From a checkpoint of a small transformer trained on Wikipedia.
Architecture: LayerNorm before each block, rotary positions, no biases in attention or MLP, untied embeddings.
MLP neurons of a small language model. Each row is named by its layer, matrix (gate and up: input weights) and neuron, and shows model dimensions 16-111. Each number is 500 + 40 x the weight over its row's rms, rounded and kept within 0 to 999. Numbers have three digits each. A neuron's up and down rows have the sign that makes its largest values positive.
After each neuron's rows, "fires after" lists the tokens most often just before its 100 highest values on Wikipedia text that the model never trained on. A number after a token or word is its count.

L7.gate227:472424519601575470479520579472613522493442478530415521449428474491484507507537490535441507539482492509504501541483508547563524516460457545508521536543542543488522564457523485469497403531581475503581509513485497475535506543489478501420520506487507553478559443498499455507447529460497540446
L7.up227:491472450481510519502522510541517505536546552563505509501484438548518529576428520493553468530483577543518532551526541507447469412538503505536512477452486583441498450533509505442530435463535506500456545518520510383498466479477532549486514463467504516503531517499427614545587544537567455477
fires after: " |" 36, "|" 28, " 0" 5

L6.gate4:481547473473585523467460478552496535524498545493449517550483487556514524519439568526533497509478561478554472496538570429470489402472446477496452500434566397463524484515457497462487466496529571460575479569492506439463471509505518470526522505499530514559468521524473400558512509512496424459
L6.up4:436517481471491510563498453455475492494473482514480518497500530436448442480481471451546452509550544520538556520533577551471525511522533544402509497489483552555566487544550545490542542468486468561458497486463457479540451514479511494507588464482530493429501498538589526499542566389494509501
fires after: "\n" 63, " Year" 11, "." 9

L8.gate113:539541407502538474531576530483502552527488533548523499486478507486448524434467546502518485504532504441533624435493571489528454439523527464515533465504549479532460478512540466443483454484531505544504522532520470477543493487481464485473446480518458502411568441495544535463517569517439500516
L8.up113:450423447533465486517567479492478512421560429471474511481468510492536553471500562516508494555460467481567550513502551432559438413476542428504521483502522490559521541463500520550540483403511491488428509514523510446521478525481560473463531491462509534527413520446487478517545520538469522505
fires after: "|" 34, " Pre" 6, " |" 6, "=" 5, " Al" 5

L7.gate71:522462503487532421506479503472467500422525560528461460522551546510468559493480526504558537530507519505457498554483538502482565433522508512514482502488488549514429486457536537439488462513512428547521516518518492442487452449470534470446421481444511521519485584546493432511503546497490459459
L7.up71:529537497527545448497544436476465526513528480568545512464404546514512473516527509531431520513492466438454501562466487484484565520450582469579525455468532421521539524517541456476536459568532555515497567476525460483514430513477491503556512497510447513531520492503519521532569482473498519475
fires after: "\n" 33, "." 25, " on" 4, " Score" 4

L6.gate153:498552433495544515517620494428558587496543464523487456457442442465434507532503550546485465481498503427550538445515476543503441476449517488514498488501502487558501493473531537485508519450489564533469463557560486427529536446460453508510527461461491574538533492485506491448490471492516493523
L6.up153:446485456510531478538554566473461475523507458600483505523465561588540441455463513506507475523474519459534471457456547438498436491485483462451499570487574536523445485506541529549477437495532549516548484535539520492526546504562495567497471483483444526479447452466549568524470455480523502432
fires after: "|" 34, " Al" 16, "=" 8, " Dun" 6, " |" 5

L12.gate133:515504470465525501533479522513463549445555536482551495528492540442402474551434599603500503496477526455524481501436537548461485523492464506513436513543504504517442435512562525524492515465446481501599495492473520537468468513473489411489438456404516494528448507532451432530573452548426529475
L12.up133:492485551533545514502534503432455483450479499536528460605460481505545468490492516541512512549499537472484548508481562438492484527542430547502469437487429539491479544505515525518536524436527530499566520543507503492475421433363448452520512412463534419527525501549445496462469515553502545512
fires after: "\n" 48, " Average" 4

L9.gate152:528514533496435576485556508447509498534490485532516536417587571506567477470483502500437522525533510472496448500535383582515488524531530512548439477504468412502442511537523512513504432543456532508528488540538565506478488534502528474530570495510542512524436577544492516531480470520478513519
L9.up152:484549551450457515498499547462443475467493520489486447507580458592526486514456545495534461482556493519569482431541485541489490442530397489473482460469501426561531495481477485540480416513556509466487566543467486496451532530494488575580587504491537549504456531503451508531421592560532531481
fires after: "." 42, "," 23

L5.gate33:514543466533460570527505519485440539533492459504543568507485502484508555472452556495505518485532530483512447422494573526457535530509471452466522503479490462500563479472501564450475465420486498433419503508473526522525501464525504506496552560504530428455475558533513506507464584518526558515
L5.up33:481462527503600470450505476503506512546413562562450483462544494580511529511412483530496479513544505581573546431461579431545462497451509531511555446472524512486458471517483440490469507473542513489510541516466447456484471479540547484459500550483475576582543487578499499552488472472526567467
fires after: " U" 34, " O" 8, "I" 6, " E" 6, " P" 4

L14.gate88:531487395482493498488520478485475570530542452497591489471398505530494524531434490494539531515508536476505517519493520536432461442524461519494413521476452430568504541603546532442500516501510535508529554457443476507498413460466589486571509487513502461452481505513456550483464435498476502464
L14.up88:569517509445575508539467526478505467557553488502508492531489548449457486480502527525506522483489527470428463534530462506447473434508557526482513510442466423469497518543510502490548484464485502487554484519484542460497480513445506495564553408552469420531563570573484508476542510597462451489
fires after: "\n" 52, " did" 7

L13.gate223:480456492441507514494529449526459568474610488552505527524420516571504470530503559532478543441492539458537494465518503514495502543521566431524491476507478472503460548538418585474613476486556551538522520481484500425503465497451500436509443456481543439526499520468510619460453499453493519511
L13.up223:508519537515507467496524533475479431498468447539459534522480520480535551499540515465532535589434476526437524505496473572524435446507438481488486431510363513529534504497555514546446497544505562570455545493530452465441484559438545520509520488479517485473507491518544480467477490511454529535
fires after: "\n" 39, "-" 24

L8.gate154:414520501488534515549513522471483571532503585519528464548446552475488446536474521547511526459567514477499534481553539454523461525454518481501499539471474558412505496525513531399528499489548552436554517480489487440457418483536431541489481471405539507511521458480508501464516490447454501515
L8.up154:495467473425505525509555443507523528538536520560510491525481529521482483519466490495478516506554453475564594465545576482463449424497530478501499537498499503496509506505468488381546479558625478523574547456519471451486486479511537531522510603467533444541548478484503521471528447466456506519
fires after: " Jo" 16, "uwa" 13, "-" 10, "dy" 6, "|" 6, " |" 5

L13.gate197:539521510475423552495512519472570493495457487608487488484476457479585521473512492497485505534554511454496456462515432492503538481500550530455516560546483474522468505520461526488467439449440507472523501531533512445489500446482454478492521497528468478578515485498418480477497489503568444479
L13.up197:459501521445420573477470478472457544515506557533527463581517458574516522538480499535487454500562486472591500549447567540537438480555535524517542533496531501466485522511539583560494482436562479518550503485502539505502544464550529494525549538544446484429507538502497493522505556400465533500
fires after: "." 24, "," 18, "a" 6, "\n" 6, " Rin" 6, " May" 5